Part of a small language model's weights: width 384.
MLP neurons of a small language model. Each row is named by its layer, matrix (up: input weights; down: output weights) and neuron, and shows model dimensions 128-255. Each number is 128 + 32 x the weight over its row's rms, rounded and kept within 0 to 255. Numbers have three digits each.
A block is one neuron, or neurons of one layer that tend to fire together. After each block is what it responds to, as a language model described it from the Wikipedia text at the highest values.

L9.up674:178030151091093107108108137070199142167120140107117147104167212116174140110129122096075120149178212174209141091060142154077098101110158114137157165112154115137124119106124085117114123147140103110106116094124141096178145115120147147099092150161101151113109153074118116092122082091130103093072074148158181124130143134141107094142147115137132201117083166106146118075139161149199171131070
L9.down674:115134126175116107091138151093172136105099096136161129121094140108134153162182102105118102113146154121108152083209064105093096109135120153096147141113178098111148127100046152168070195095150087132135080138069123087167166147185176173122112137182153113171089107141143102181131061166137163136176148059118107110172137125147171163123086129080146172160133156105116108123101185109082153114111
L9.up775:163124203083140174129088129063134103087125142122096194150056180153162150144111072087124173156162114147129193088112128175125133125235186108094187123127093153074124131079201121104150103102110094145155135090132125147073137160129151113150124150184167094125101126167217114112111174112092189157117102117127133119103121103141134172144103118184139157081102120149164116154143156146114132114073
L9.down775:119081097137107155158144110131113104092143187060075142101115167070174160126101121203181134115148156142165073147155091134101214120082130144142134134137175091169064073097110149085094103103116197118156149135225130051141079123117038098134114166156125162071149141132079137202129145129132067113169159130103095129090108148163144106132076104097042166156139086174140127171124149095122117195116
L9.up830:075133129098135098105085085124125130032150097177129126131110146117144089174137108122060138095154173118101122139090097091114074135145137186142143128151127152135107121085139126126129104105140089155084147138153113137122091147111105151126100121162098159138123128073159101130135128114109112153081120138106079147192125098131138105111076119124142079099139159124127136091131121149102145108174
L9.down830:105142204175092121123151133108171156098157142128189113153127130136152145050123146116150134095147181152127104106119100098091086154178087075137103155124100143117107078152119119172198204098160197180085091109114156111085142104164130225078131096121101146170108105137113076080136119136126134128156046175093135052145158147093115144159138068171132124110141187076114097138075150155120136112121
L9.up1411:136049137124102112118117104118131140126077177160078155169101147114104172100130112029161135110117176136169130123120093154107213149094112112149148094164140163099153153118094056104117103096152133137147119105129205133124161201171218159108072150140138146117168184111135070115128177094149151120102134099158121162145081113151172185116166207098083142119144059118123144071111134070140200117126
L9.down1411:136078086195105210189134168112134158065111092084158148116106081146079126083129116127110158125197160179086200105167094163146134102112164055191141140121092134156141142103091123164144111105111175079141114152116112141158150191118126146130064118111117118075130132162141078160119126157155077097166163212079125077165103123125152139094168082131116144135109185138129128104114119090115125144124
Responds to: Start of noun phrase or title. Opening words of a noun phrase or quoted title: "no" after "there was", opening quotes and first words such as "The", "main".

L5.up383:074176159136113128169166105136113154132068105086183129139126136152099124140173127139101095184100142079186131110157131143098162190127132175119113152149155071130052138114096129063111095109166145105088063101084147102138079171127143097153137122129176138135133119141138129104173179174127121088135130095118096141149204073124142119125109163000117162101109168085111145117136144144121108142095
L5.down383:210122125113114129061195135185164183130147145136125137153145098124201120098117088161167137096151134141145114096117136144129127102179104159136152133126115086148117152129080111241183160167111160098111167133096165169126122108122117094102132112143136114137193171111171121090129111152145084122120077156140098128115185072184177164185075072141123066108069117174127140127103156094128140127152
L5.up925:102147133090178118106162130104125119105091116165128165107080104151148081215152102139143103162131132113126143171129145155107128122184114144154106162220128126127176150098109094140143095141137168130167136124131120123087125150145136106152130181107113146114170149143178129087143138130121075101134065148122118126128147144173126182163136190146126159088161087164091124118108068120125145109095
L5.down925:155167128120118092079140081117146118079124148162137099096126148122062137115151153164128122140199166140110096105129096136106090114128145117085089167120153146143123135101069088120095073115153225192106145101118127146111162099159136124094128099150111102083103161166143124030147148145118064115111092151130137123079125103128159095196144170162124102117170136085125086142128131152146142124087
L5.up1197:100125130155130136100095104166105177084105117134146136126117094119168132118170125133100153134138111019113155137141131098105120131168117156174144137116126101132093114171140140114124083168101132062135118141081107117107144066167104127162132198094169149149133144158166086111106112046141109155097098189180147153122156084106133155097131186150066166069189090166145127153072126126122104130037
L5.down1197:163172127151110133162156142141122129093197100108132153127100119143134084062101139184170114115125129127098110117155106142123087114151087156095182186110156127173237118117105155210131096098159115176112124116136093121129074189140142088108132144116079110112171142106107113148071141183119085085183102180103099107162080126190071170145059176104151137091111150148121110149183054160225113113145
L5.up1300:138117149109105161138156130123166168087124134124167138138093117143119146158117055125183075119150157127152106130108177111102123121201080112124162103134138123112178157120160118156163069114121121103135086085092124117147167161163124126108072114137120161080199133097158118180149195125128081098053117093095087149117169164112141158184137133154157149094163157153141107097115141119089155172067
L5.down1300:159133148086131146155150135084141120128124093167175135116108119077110137116204056144132150136117157146139182116121101107094098084161121148101089137117131142139098140148114128142111093135146245139138106072154192095119143112179144140094099163146165188109152109144140101143093195103118118167119119169122125109161149125093107141116126090128118077127151098084097124138108170099139179128092
Responds to: Paragraph and section breaks. Line breaks in Wikipedia articles ending a paragraph or following a section heading, e.g. after "2012." or "==Results==", before the next paragraph or subsection.

L11.up1085:102089184042099087120129037083159154161132089174159070147146134119079139133174084114096110117160184120165122106144166095136075128129161112144141110155122133125105123083136085063118128140086142091156143098116113141209131098084125149143080082096110125136178140110137124109213120159133159099118150136124067168122161110125127170113135138144165099135163125182092055115124129083163137156146
L11.down1085:179142164119051133143068120101133162080170126120172129118185168141131105105086143108104116131131138107137111181079117114177152114064150199101154110157156104161118126082096119185154108165097120069137076102140109177148125106135128133095123106139192110103120151057136104064172121154150089070102149091132124078118098132154140121073160147139135116147160134155191147089097153126111150126135
Responds to: Mid-title function words. Function words like the or no partway through a multi-word title or fixed phrase, e.g. Nothing Stays the Same, Kiss the Bride, no longer.

L11.up859:078099134187130129137115156064114145101101149115105092186156103138110114137104098120160079139170166123132144146107112083122164056127166141082154105162196146109122138144122111186114126120173135118108178087130124137137104179111152099126182123144073145108151201138101197065108150096115091106146124122103084108157172114110146134125098083196089147139108169159103141098093171145178127085150
L11.down859:104105101134171113125167107088105153147176151112176126104123115130124123118169115107141098164157118134149144073186162142115170107064081067096087123157069126092138104146138111143120172144117109122128112131124145122115109117138137174131136136142144119134171125116097111104101104129115084103124142124077138100158179157161075138095140147140139137093181157099095072118149135175162112144101
Responds to: Non-Latin script byte pieces. Middle byte pieces of Japanese, Chinese, Korean or Thai characters in glosses after English names (貴社, 誕生日, 크리스마스), plus some month names after "on" or "born".

L5.up353:118132162147114085130100153125119120148141125172120130090169138162158135124161154102054148145128131142077165134157173092152143119114146164152107084140140096128120132156159178050156106159140123107095132048161142110077123140099167147149140127170123144146092092097091139161146122138131242159177145165101122146111150077161120138095106090132085159070095192149080081127148148186143135159142
L5.down353:124126073073096122091173097098182183079144108124120098128162093135128164106137100170140188129140124106102159133116086147132074099131130085136067125123182163064147140180144192103120110110087145111150102124138082126121158171157110091151074115198170107124154148121116141094151122129087172045164112063136144129138168098144167107164101121146157156130107122150138143115099087133126092124138
L5.up402:102103137133093116138117083049113128185125157099137168080159141152127109112092155138146156151132169139178136119176110114162127098157118100130053081118150134058101115127133065132159095121172140121100129139144088132054093107112089135194147178090154106129164146068103091144169117115161165151144172095159103107093136120113122149151083101116158197131132088223046180124137167171102125143116
L5.down402:161099114114060102139145113100099138189120098119153124083174093137124100105118135099137137138120101135117135189160085133146119113190179131125061069144133113111079124162129111095167163134104161101109108115129082191079148131115159154151111130094155079196141123097063110137123097093128099142150189092138129111085154039129132145168136103147124192115128116206155126141121145114073084148129
L5.up757:121118134065108128116126153091133165102142160165143147103151109102150105127161080196093114129081154111191143161103152162108147187138099128112130100120115127156112143100143151142117174183089120090162166150126126126127197115168112115164179147102131113171101134071147108195117162075113168117128160147131127183124036140097116163094126087105123155135124113123076154120100151127071097130093
L5.down757:150138122153092108124116109180166109088146122136107088125141147128152162119158132054108166146121063143124150138063084181110117143249119102167108121139089139175112142166098135161114089136100114119103109123136093146093136184117159145117075183119079104158107125141070082109077187115073098148115103149104060139133153092121155153094095127097164176094145164142147225140157105146150168158118
L5.up1444:176140156095093090122173112129137182111140084163118128108131157162117085131111158119130138163099123211166104113135117149057152152124148117110035073126137116089097143085184140098153086192136153100142141160123091123123137096107165091152089139106143095142162149095143131079145098136158118150130124041096122104078194140114159131147112071141134143142144112157092150111136170179069100092161
L5.down1444:122058111172094086120098150164137118157186060139036141105119096130108120160096162086150111219108136172180115134120195088146075156145169142083152105130108134113128149206086208165142105115134140140061125125094099132109099109172131097120080162151093114164168117143079103154137119094076156086102181097110108185115151023105157137159136082110169154047117105135186149143113190190102173139131
Responds to: Surname or initial start. First token of the part of a person's name after the given name, such as a middle initial or the opening piece of a surname, e.g. John A., Lou D(obbs), Jim Math(eos).